From a checkpoint of a small transformer trained on Wikipedia.
Training: a variant of Adam for these matrices, 500M tokens, 3811 steps.
MLP neurons of a small language model. Each row is named by its layer, matrix (down: output weights) and neuron, and shows model dimensions 256-383. Each number is 500 + 25 x the weight over its row's rms, rounded and kept within 0 to 999. Numbers have three digits each. A neuron's up and down rows have the sign that makes its largest values positive.
A block is one neuron, or neurons of one layer that tend to fire together. Before each block is what it responds to, as a language model described it from the Wikipedia text at the highest values.

Responds to: Sports stats and coordinate digits. Digits inside decimal coordinates, dates and season ranges (40.8451, 2015-2018), plus words in sports biographies and tables such as national, Spanish, named.
L11.down43:502507517533501517482497505499488494522542544499510499481461503488520504527498489451520508483530529495471490499515469487509559515509512454523518530535448498489516529500523513489475478465503485472482472492497462514480550487479528473537460500501540512508523505480525495521515507474493476511459478481512485499446477525533451514525486488479516528489497519523500571529492506526521498504495
L11.down96:516493492528505443495466529484531512506511500539503474500498513533490519468519531540529503535518468517490540508493478564492535503470495518486511468455505523501527533497522511480485490489430544445494489531479503526514521493482530503456486515543537521554488462501525490502487477488473514508506520505487500450465511480513483486505453516521491513478506491515473526538501541527524466488487
L11.down100:503493563517503490494495478502554506537511485483481489497534492482494524500481511513546497502508512558502440434510501493537437538530468482482495561481487490462530481471504444505512484514541483528511509515495501506476492491474544487446497531522495511517551536514516527489466559491479533495533473504485528483513517497484538507542498497533508457489538490492538508524482535518492509485516
L11.down159:470503503501538473483483506506539511510537478554520443517504447494518532507485427537497495463523525506473492487528475495472466482502555489509522522544490470496478492482464520482511502442552498513504470499509526513491501505455466528509531513507524473499496454478509474489541545469523506523502498459492485489512514512493525513510551489504523473472483543465485529460487543485516523530519
L11.down173:494496538479509538511537505510499490497541473478513471473488519502550511512531503532516484488496478475458524514493450494501507536514510491526469505458505486516494461469456487502528541530498494471475516510485507524492514487520488534530472555473494476503470495531500518504479513511512461471491474480524452492471505527492510515498472498513492485460556493562476527481502472466511513514470
L11.down208:527536476504499509485522553487526525484485511509489542473508482500545500523501513504493502494510503508476498495492539481494497498517491534530488515498482537532479510503518516507468527511474525481506508483518538494494491510510462502517529471482478493425464513555517487566501535523482500466525517523483527477522535482476503502519539498467482525502482541494446473487521498489521489532468
L11.down232:491500474450512503498483484542534473517518533498492536483505490510509456542535488524537533517542497485478531502506483451517471504495495479477474510493491502495464470513523507514542496477494508515525514517522515464481479498483498516475505469500487513524497487507477492522514524453499507443518469483495500556523499507502513494467512562507476531520522503497535480492511493469474548490466
L11.down341:478518473495495501560509487519537519499519494487559510544517504494476554467536538476572500490520482503506467492493502547502543512552488502488496505519557483486527482491509516508453504551476503510514504439540506479501487475497545528523459496509527490480547487481479512483512471510478467505508546475485498505494515542508513489506498492537492518492470485549501515483501507533496502497511
L11.down354:511485521470500514526533556468465531466505492510502514475509506467482501496503533512472525501499473519491504515499464527551468495472457511488465534514484520510456534515509448517534483447544494487496496482508492463473488532524521514498499458480503522514487473504479486508502501523445476471504487474496526496454535490504460515521499488476492465476458455466520510499487468516591517498476
L11.down361:531479500490510487497529515449513531543458482489456504489473510530536507520505464496529504493510491479535529503478573516493458466525504504481472474523490495552509488484514499525450467526473499477478500506492506442545507504489504538516502491479475498464479506487495472497534535531461498487485470495536517484548461476511451472504493499471468430519496509516531471486480485502445534516472
L11.down401:451527524481461476502510470544543497521486510479510546500529473507496511462516485498484505482519524497508477511490521531481455493489538495481490453492525522477495492477528498501511482526527499477493521517577486518511466509458474471468502534513492505502468533535511500508508497510493511456512532490497473560510564505496477524531480452510537529498504536534428498485501523491545470497485
L11.down453:573500484530521493477474525523511500483502442488505487518482500515470506532503497524479499530504508494433471545480482463467521508507512481524472527520509486488529531505528501492534480536480477447477519484516491497489516480492475484568495484493484525487505487509524487527467472494454493498472555556503479459493481476565487501476550494504523509485528455485508520483531482523519518504469
L11.down455:449563485501502492486501483467490494503451471515522456481505504499482538501488490544497553466561481526473496501482528497493512515515486514490499506505435518470500495498491493461534506474489489471498508486517494550494539513518483489473506517497481503481491515540494520476486545478528542534535473502519497500473507499555492520551476462500504488487461525489517513497475524503500477462489
L11.down501:490486516545471521496503498469536464494502477517484495484480450524478486478496538499477482450515479458475534518490516519487461519494445485519502492492439485501544475495492463491502510492541515525524492534524476555502495501512501451516505483477550543552467507502489454470491510467489468505478480448461513455460481494516516509507499508489518528530496483470501494489483519513540517493476
L11.down597:489469449498470491479468508541487505480504494516493481523489502482495511456505510498486518492472482527519499506504498445452501471558516492505465507487449503500473529518533521512500484522492497493475491523497471496513514531496494489525489487480486541486518504464511482498474551484486508456521495535494524514464478471528464490457522555516532518544475502482497486513497542506482544501522
L11.down650:515510511549514486511485535533480491504506483444479496517517501481521536514461541514526509542502486529497571518500457489501506494447483506458518472506508458481440480484520458532492453579476479495507510469480489487494514475462522470524536504519473511533475516527513481501522461552524483513520521538552497543486494510485511554508552508534527530485529464465500477503518535478495493528494

Responds to: Sports stats digits. Digits and word pieces inside sports statistics tables and result lists, mostly single digits in cells, scores and records, e.g. 5–1, 3:49, 158–132.
L13.down392:504502499548498488492464480523513493464470513524529511514507488466533537500514448495537509537499474488499505482507488503493507528476490496496542533469493492506497491463508488483503540495515461536509487532565564497492491468443505528516508511468487520471523521521482525505516468494498514452499497518506515549499536457533515515514550496521526514476516446498492493508513484478509482502517

Responds to: Entertainment-work nouns. Nouns for creative works and performances in arts and biography text, such as play, act, album, song, film, often before -s or -ing (plays, acts, playing).
L11.down107:502503531490527476473539503524524531505508517527480529487510553515500448493484471468489517492441511501473499493526460554475483505457490538501485534511503523505475478485476482546523496543476505524544517498532475507479488516536569487474444485480480528499501527501511543495493487492499527460480517470476501494526498505527511516493482475476491509536495506509551487545523510505479534529509
L11.down132:510549490521550519469429499492490478488510539541524490516493499492517475507501516496492466487520490495566513488493470482511480517469497494497492556538528497524522506502515500534548482515494478510469501495459486518517510506449494470486513551468508537508502497475514487520496457517507484416497498520512495500577484517546481487512487473518492476529458502482461517510520514468500514514497
L11.down176:553495529506478510469468533478539508486501484569519525489511462530515518511532553501458487528535504529468527515509531482464489453494456492463454489508462509520517533482496490527455506512472530512485511536484515483440450474504512521503488519512536480494461518523498517561507502504552461503499522515481477540481486491507498508464465504488493529477484498542517499481481469489484495546484
L11.down190:545499493512538499509471475536486454510519454496507491508508491528530468487546486508453482490491473527560518516498490533495521481486480499495515460523465559492535504496497490489579526461468466474524523488530487554457503505456502513523531481509486502485506490514501469528490533523472485409514509477495474517529489411487485509504452492461534523513537444469497506474512498473470530517468
L11.down198:520478497535457481491530452506550542535498492484497518492522450519508499500494522495491503521500492545496493498486507493502544505539484513532500474498517532503511527510514456495467506505519520505473490496457477528510523573494495534497502477574495509518534521493514498538515482495444470474533485511511506541460509473494474502505466478514509532490532477512475544510489489506497495472503
L11.down282:493502509510531495502484514488483498481505497560487525509508517535508495524504463500555510474460488499452512513472492545511503488528461493508515543505561518539481498493491535492507476497521498489527491513483496482510514499507532492534488520494515496490493496469471500475468523487512485503475538511508514515515486505511514467500503527488513479495544504553483547487490500501493504489510
L11.down285:484505489526507496471487482503489502518488485530466509528494546483507453524517509516530526547536515519454455495508476516499463507525534507510474518498516514449493499524514469499530481519485512511491465495502519500500530435510532502531474505477502506481530461497495536502532491538504477514564524469490494522528509550489485507500530536490466490521487505482458520511527506508497459492445
L11.down302:459487468482491484481523473522528478480465493490515514497467457502509513495475524469514518525476531471487521506500512522537486462505540516501517509511469482463510489545506531441518497488501538516501538523483544487533546523509465502511508507536506494497489543510472467507545467486537512511517488499486538492480491485516497507445515492505458470515473463453522506498551442513522485467528
L11.down314:505558493474450501459571485523477533494455473487455522496509484527497523505512460481506503548512494534482464482499498492518507502490541489514515514490508537511534486525522516480491550478496515476489506468525500516488541530529498503486511501488502547477498495515505483499489488515490465517516484523480453526533439510451508479506503539493510494534525522465487530512493491532483538441461
L11.down325:509490534519517517519510478496494501499487528536509524500506442459538487514515472501463503550488519493442487503476528520496514514458522514501523508487518465512500491523519523480518509485508512529496505467530467465517506453464537524505433531500531477509460492550507504478497478541478493568483512488485500505527461488509507513476450546470474542509526466513501468514484484546492468504533
L11.down339:541471530535525470546547490497534497488493498483509503483506495467514496488504487486527474470550483487490506513483510495512488525507459484476487518541502519551507504540520506468485506500515479527519492515519493485502507500512498523543489495491475568502514544513520477532569485535499468515500461530486501503515465493540510517491497524507490483470547511527477545471526475507500498521498
L11.down400:502481520507498513475531530472474512528524514522517471486532485461484512499486468516438502444517486550483494521533488512456484524495523490472460507532495503470510548486523531553503503486440517508435509477494510504528456536494489505455534479480482502477517521483535462532539498467491537514465529473498481512477474524478495470511469497534515469505469515506509486476467486502484514477471
L11.down487:509511508490483494490541492470491441494537500516526510497525481531456543461479501554463506511540468505532493520478500502490474463479518492481523496498500508504468504492495527488542521516513470538488500495469447460513493499495452471473487500523495507560510480501448507491482526465452477486524537539492484507488549505493487557517544528489508477496499500508509472504495516540494521509491
L11.down565:503523470504524508541528530515484507491519471548487482483435510495502514492520493496527495533503496496507507501505510477528492510512492525502532501470515554495546484473476507517497511495521454498485495506457466516487420465481534482486499488506496506514471504468520526498458492494555525450530485518499487512538482500496466512470488489496541513507493473494523515494489504494512495492487
L11.down591:499492538487509510491456525519484486464538444550493488498511483492495510534514487531506457482467508488504528495496482497468533491494504513508510488512530493521526492523505478472532488537482482472496544496510471522495520499518425518520537504537498471548506492459509453478486483483464488488450509504521519498517520525462511508507481528513524548486521489496457493506510479503501506483491
L11.down691:511490507504500490506565523490514473445535501546494490542476484502482479478549506475496459501471481508540480517507515536497486443523496479514476515507522501539470525481491587489538538518494485476493519516503467474483505469472519471523515575502513507515511531538444514513485500495500511513481471486487497496521508489486504506494511474489508524480495521479520465474485517513487525524499

Responds to: TV and film media nouns. Nouns for broadcast and screen media in career or plot writing, such as television, film, episode, programme, series; also digits inside years and table numbers.
L13.down174:515501523512462517500491498540506514465494473499483505496480494517479486533492469461481527498526441501518503478506484508477478525499528498507525536494502518493491483459468475518472498480485485476495480462511531499491446512506516495468455471443504528483469518584478515493495507532476513479506480495484511516566479508482517492496535475504492530511509451512500534495500523502519512521488

Responds to: Head nouns and pronouns. Common nouns completing a noun phrase, mostly right after "the" (area, city, game), plus pronouns like it and he.
L13.down34:494498481495520494491511476530549481478508528489506534488489540501523515509497507534539504452538451497486530536537522515505493490532476518500491478535468499547517480493507539466501514526504536479449495494571521493522514457442505519483475542474466519452498504507525512491485461532512530510513506460513470504542507525564495484531492539512509482470488497518519484549462514494450489480507

Responds to: Subject pronouns and "He-" pieces. Sentence-initial subject pronouns (They, He, It) that refer back to the previous sentence's topic, plus word-initial "he" pieces (Hebrews, Height, heating).
L11.down134:523540437517516495502494518503515511509543526510529492522492516473508524514516509483498517477503513526567507490533463541519478512514522480545511518457530489528481498477558524541486464554490474531497504534497555502513493461486514543522438530493492495493495521487490485504499492494504483501461467530528527484494500526459531496459477496497502500543507497496511465504471476499481472509482
L11.down170:497482540513467544485431463507441522502488497500457514489546529522527483503513486483499504506519505477482456463504486471471477452502501500488506486519505484523502505530502523537531420494465519483517531458467505513520523526498516487463521481478471493481513508519500523513504493544503520468489520556512475467481514506527512518538478460518494467535503503509475502528533516518506524509461
L11.down255:498538508523521497489515516464465501476491499516503491491528533512520497491497504494537520486532468471531521491512567486509495483552481461532541491478493491530464466514487488490482515475468502542484528514546490499480519533472531516478520538517494476485392527505474485537514486514523491473482499518511513468496464466429485468513500502477507486477542492480478511513487538507476535496499
L11.down257:495518508530497475498487441526533515498521477485563542476487497499480522511522522557553465509498499501471550534495446552535528489501507474517496463488505476497524508521512456497463520485504476451473543533522520487510496491512515502458497497524510482510533471473459560475513537544503511495521476496520498510478483542492534505520512475490482469475474496497497515476528503520501492466569
L11.down319:488472496495485489483487458558513488526530484550497491508539467465539524522515503469506472481481540497462526485512471500550527508495500489506474501497465479473491519463506497500524528514494509527466468517518513457488522501518491509505505490485488496523496522489512550526493488505528542482510485525480480542476518574504483520453521508489468496502515518485497520475475519480525520489511
L11.down353:508510537475498504543500516504557449500460510520506549518528488461522478466523483457481526507507523512477511481502494484494508542532492466511469496484468506497505522460502514485433474522476505502491538496504489468499489518492452550479527511503492480506534497485495500511538508472496486481508473472536507527498545453545517514473479533517538504495519466493500471545519508496490497480548
L11.down382:468534467501512520460494558525572474547453464481501490526544504493535474481498435528536524515504506494528487492494512538507483502453519498465470515540468529460488512499501491477496457522461515525468493484479506470456504506492520567542527517453489517505520488499462471472483498495516509472497527526497519474533489500492511458507484528513527451490496501512473497495526503483488505494497
L11.down414:463486525459507515513516462499520490460553514495476511472485501481447532483475473497513519530481525512479469523523477524465481487507497519461493486472508521489498453501504518527471525511508516537506504523534502513465514539517501448458478491494489510468462539516443515496500506507491468565503471540523449524532463524501498498486469507489476485495487481495480492472498444518505553469472
L11.down495:511490453530483493501463499491463479511530485469532567450505460475475504491507479471484470530441504542523533496485451527524533489523480544506453514491487515505525481514503488516473482495491524548521486497504521485543528542485491486464532493524475492518499530508489450460540462487473546495510474513519521480470492469490493531489492514513475486489474508513475483521509538499480459473489
L11.down518:502516533480529491494499488513494512491510464519548488491461483537497533481481512500470474537461464476515522544513529496514507498487496477511488486528539496482460548471509540480427521501447472486503460498511496504510538508528512551480528482494516482472511520480523521496490481486495513502470496501483488478506486535509447536477504510491511488490532460535489493476480494507524482519509
L11.down528:483500511502484534498442512523526477515518510514548465494478479540524487492504526476475520503554457461421497508548516492512527444450501494497540478503517527514485516505489500435492510525488498503508413499499515534485483506521495506497539501500513508531518471577497523515520492537485549410477501523450508529495518509482486541505514521505506506487515494529505541482502522548460541483525
L11.down566:524541515501537498468452515481491512519554472508534511499537502477510510501477490514571519501510471466501497517546539544486473489479441477460513495473477521520458486461503494479456511451498469464494497495525487476548482495524511512477509522509517505548536520489490508506515516495480520382449502490460497491489496519493518487507504525512471492461545489492506517498509494524494528564471
L11.down567:521478514522494521496499501496498483485500498477527491507517472497460456536534495522520520504485506506506500491460491487471537505541511504483508519489522502493530481502513466515481497474516499485502497466519476487458525509499468503514544483477509465521499511486507515498464487491480465444521496472518524516538481514550462499467494506515520542496493515522463493491530440507491538515479
L11.down615:519487541470474530488520592499490469516474528518472542487498475505516512502546502499476512480468512471495501529487498509533471509457534495517457494486497477514457477470498472457508526462477492478490527545540504463495491505503497528516512511523530518499502507450503463515518492505477517465469476505477499490523481514488514517500478491517463533481507546520426441512504493507535496516539
L11.down643:508523506468521504509489473526516491513517500510502504535508521484541492509522497502492518505517524458549469514527535511513505507502543496547490507525526469521520468498462501499527450512470489505455505459546533472521492497509458496495454470482465531493494508492535505444528511488498522494502472503507499474488518551514526486498543522496484504542504474502507513492562523482481459514510
L11.down737:534525503480531510509502530543508504468542513532496498492550493507527501467519506473517531444520519476501450506459500498547521508519496479485488536513532491522495468510530518491482538500498484537506487537530496500517507494512486522484510475513459504513521521502503523528535502550494515441521477488549530509510415515524510473491520482532492479462543526530491503511493530500440576488455

Responds to: The digit four. The digit 4 as a single token inside any number, such as years, scores, and statistics, e.g. 8–4, 1846, .742.
L5.down238:468503460508511537439484492524535483484516524472479490499489489512555495515520498512515494493521529540529498486522481507503483488521503519491477492412469488489495519477503490478488507456544499485534517523507517498519471506450476508477461509445522478519515545478528529507519478511528512465528511514484504501487476474535534476492456515539462507480571522485528492520485514523497520514476
L5.down306:468480494490539470436474510478492554490498478499535490532498493514480487496497492470523553502509471484481484495528491472526515526490485499497482491487504535485476498523522509465494473494518507527460517473535524481499516457480469496469541520487507490561497479473499508548494494481532523402489505540500510461501548534480506532485494508516501485482481491527484503509524503534516480472497
L5.down642:478513492489492507536546523510524501503511519511486513476560498484553570460516503464528559456500483506440508504511548478518442512531472490515525490508464510510465519461471546519526487460506498541496441513490486503540514492515523519528492534503520473523531496482526490474549508517504484432510478518511509488482496526532506552455507517527475516487501548507483562501515493495508519539486
L5.down661:527516506534506510469535517521501488464496548488500519494498490486476499526509509501501507491479491491551486521489503496518430529477560531537518501482541515496496485528514502521480508516468538519514501513512508479504472525487508473508503485494540486472486505520482524540462465527497489437483482508474486508457473518533503474518545492505492540502463495491503505536508453494515502506532

Responds to: Split word-start fragments. Short word-piece tokens, chiefly a lone "r", that begin or continue a longer word split by the tokenizer, as in r|isk, r|ural, am|ate|ur, afra|id.
L5.down16:516513504478450537475511520515450464486484508492499518530545516485505478474535515522494537492514510498502493504513452508527527483500494442483492494514482468476550574507535444504510498468522534528537481497557469486468470483483513482495505471522497484501495474506512520549495514517541509533475489499502483499486533491556543506481491504513480500525480506507502512479526518534500545519477
L5.down139:517535496514496515513529437543486525500478470537510495495488540508519485513499520465509539507460549535515516498522539465500494499481504495506498541494482526478480520516503507511456529515532512518501532492474503500509525465502434498466491455531492519531481488485467477543486475497492507500558477507505492516507495538480473529518504537495488542516482501479547538502525504472503490489515
L5.down376:533502457445499512496504472483519488511548520507458504483526546481507519472529466537509531462538528503507504509477470494465543468530484544483522520430477517519536479473485490481508476527498514504539528485453473516465483503448491516500478528489496515507508505508515494536485466489534475430514504488483524497486512483531490546508496482478502540509489505494493496536479510527480497507492
L5.down723:524503483492550471502550462537497490498526538518492498489506524490520476507522521493514486501463513513529497514510488467507486502494471495512498484483480525449462523515528448482481535505567507479482514504473528512446499513515493506537492465518522551498510511476501546519459527490493515481509521507536520536488493479495496523521511540495530448461478479475490490509466564505478545502496

Responds to: Section-ending line breaks. Double line breaks ending a paragraph or table row, mostly after election and sports tables before a new heading such as === District 3 ===; sometimes mid-word name pieces like Khad-ij-a.
L13.down491:452556486514515517506507522502470551443518457532501518514471497494467486436500514523502462502469512501575520514532519507505496502500505497485512491534534496500492532479487505494524485518503484547477501488502526465542458508472479486486511461491508513465434483489494521529503546490519513425504489500507503499517519508501516504500486420498498485502508521509489515493487548502522477519510

Responds to: Sentence-initial "He" and word-opening pieces. Mostly the token "He", either the pronoun opening a biography or plot sentence or the start of Heart, Hearts, Hector; also word-opening pieces like con, j, stat, and place nouns like station, District, city.
L5.down239:566480505465511496476496450515530528498515502492463501480476497536490522477490499482509480514488538503440498498443489542471518532507524482492479500489548475507496488472493487514492510515496496494481523524472492515514506494468509521565482483532469529556504508527488514486494537534508521468510521505498503556456486528473517475502513499495478539497500460484526497481538463534527509521514
L5.down249:522486519485474467516516467492496484535560512511482562470517518479489481485489466496457512474545483492493513532491476501564492495439470495524510486452503485518497536487491505497476516491538529504502494531510472517495485502504515475480452489510539483525481510537504528535476482470528522524473502494499481529479502511499545496484461498558556510470532500514517519485493511508504575518461
L5.down381:533501499523496484502508513491497487539524467482502493481491483520551464511502506521544490545518523523539510542545523527523502548512471500519509516470512477447458493470465525459476530541509513496515463462471459473511513518542515507492495455471484512521497524513532523506503514519497508527518516515503452552493515522493522513493503457493512512487477488461545489515518525519528535511506
L5.down752:488520484521531526454517507491500475499514502495559485529516490523571539498513498542527515492541463485539515504498506521439523491467509515525519487491488493498496489471519482488504544476512494466504518551500497486496524489544518509529538483512520530539478480513494517527512491527476481467544466480529499495484516528491519479534468473520481501529486481553477486490478512471497510507539

Responds to: Sentence and paragraph ends. Fires on closing punctuation that ends a sentence, clause or paragraph, chiefly periods with paragraph breaks, as in "Cemetery." before a "==" heading, "reasons." or "girl;".
L11.down87:492526492471500532504475493468470492454507485487539506498499500519534517511569490532499498517533503491552525468501475505555516539479521510509489538526493486512477529526521479531483506516487455512500535520504521472505506444495501497493499508524530482509508495532471465528513492528509485514553485505471514501523502496529508492479520491506521486501521491491443519547545545465498491504524
L11.down151:516504521515519481512501497499497499505515484481509500497485505494565436520501516505546469475471484503572511506492489484527493522478461513475542503506524461508516478466536477522507555497505477487500499491516498517532496470488483527479507515470490513501494516475525525494523481479549494332503490500494520494505490490497481506490531492520494483492495507509456521503492532481494485505483
L11.down217:512517478507507539517494529522528494469527431475483500466536537513568473474499493540514516471516503484592524520486534471491477561511506516513534514536538466492459444491547519483463517535481516488515507512514500497495476520505497479484487480493487501476527510501485544523484472521481506505485458543476487534475505500502470510484517517502488507504510487533464448458514516521476475462481
L11.down226:470527495519597493464481478482520557518501508470467485506535482530505471549509493476497489511509494482505524481480511492530503508483524472484503544507501468484471537482514487538508496509496481481459506524516488471515513479513489522506500510517555542491470536490490532474449496503487529464503534457438526498504453481505488437469484487498508513478505513527456528489492532487511559516541
L11.down261:527459500516524486507490510490509528500519507505514479496503504526536453502493533492531469471513452472518450562492491473517499502487502516498528509524558448507478503483503520490518510498472471482494557495472496515530497501507488498514551495498465487524531500472491486465523513499518497386514510499499536481490485511460505478498513489532485525482477538488452511486495533476489469529522
L11.down267:509503464469520461500480503511489499515490504469466508457500532488576500526505471498511492556535492530514513496506449489532519550473500476509496526503476460487492519477481498537504523513496481501506541476495550503529489498555467532525517480501512500530519504480466517503511477475499459361510511511474565492501519506482509467497522508560491535510493499529457475491483495512523479533535
L11.down295:519468465534507514488535469516481489477520503503524473494498535498490514471499496497547518496442485503545529504503480540500513503489515507502477508493471453509508498506519493526500499529483537518510486506465477493531489496479503504534525484559520550501499488496518479532472541487498534507478503519488496519479538471464500537491520521519497529461506485482497495500463490529495514498514
L11.down313:529508501513492506487511510495498498513487501493504489487512512527581461524500542531480509470559495470550487515468458501510555528494508451533523514478502454478468496461527517492518492509464485447522552507515520478526507526502481514520522518507488502560544490492495498509515529509520511453518483497472557484454515514490469483511545469561463496486463502483474494479513536486503468537517
L11.down478:515472557505485522508500514485470485512483497498475501486499513494490489500554502513487471505481491443524505507505512516527452485487473476518492476467461474529444512507481479501524504478470501473502500491535519464465480550511564496505506521472519510526510466535502513494521555472497471364508529458498519487490543501517480467475506470532503487488479473505539451509465517537525552503536
L11.down498:502494517505505471491500496526471503499547498483478515481519533545547444510543462493517516509492468544541549474529448505529528547501547501524508533467482474491477478467463500490523524509516486485490506494506516500513506463509482573528513499495514490534468505480474563504509538505489495433483495506496514532479509518471475490528541482524440507513528524526512534468532525499519515469497
L11.down504:521486432491513472510487517529477506505518488489478506511475508545516483527507464470538478495483458498489493464532503497530507506477509563520498532542516487479512488529524499472552517493503503455509514532504533447516481541508530517500508499522518497492451486495482469506474516472547515440485507531467517525498471486501491462543499533505473508513463475504495504507506521459487536511460
L11.down614:554526474480506475506507470494513512514567507502508473516538483501533471480513505481484518504459523508545486483462484475550535521491501520492467540505454462492501502470474492468490545547460520529498494537544495460523521535517452488546546529470534505516454448522491477525524491536522472494469503514514524544504550482474424544467490503531505466497508479531491481482473474519492544490473
L11.down646:519478494496508544477513469466528486507502499499539504494457559521502465460510533487506502471510483496465563501510514501536497549499521490522501505485479542510500530483498500515501526500522498483483488460483494483517534465512524519539498487458513508495497496553515498486495516495501422492512493497491474529554499505471485482496512467480541508499461463506462573503463516485484503463506
L11.down681:492496517514502464492464522531494465505486461451489504480540497525527478502473508551509469485450485479545521476467481482476535511518483522465515550498491498470513529484495483458523529494459510536491453525534535481501453501478541539466470494494540496486499460509485515497496497459489487406498516510462529483503511484515500499482568474536475483528556468476510497491460510499484542487494
L11.down708:499458553496528456526536493526508515468519472519515445500503505452512545479542482458513521517501489487489467509505499488480485473443493481466498497525534506493493497493472521498519511505483479514478562496558494481500526537498527525458470516559511472501503496483509473525460511505493488517465532503522517493507538473509509498473484551513472515491523490433498481546499527513478530501480
L11.down738:495476469533485447522508489487480552488512492511522496519516526493465495508493511484474501489478489524536475541503475485508489504505482473543523527519534473496485491480552442501499526526493475482470508500498470545525505538492524490518531449488478548515501485487533524505536538488491521422489496506491532503489506496504528484496519490489454497493487512462491497485557499517461526503509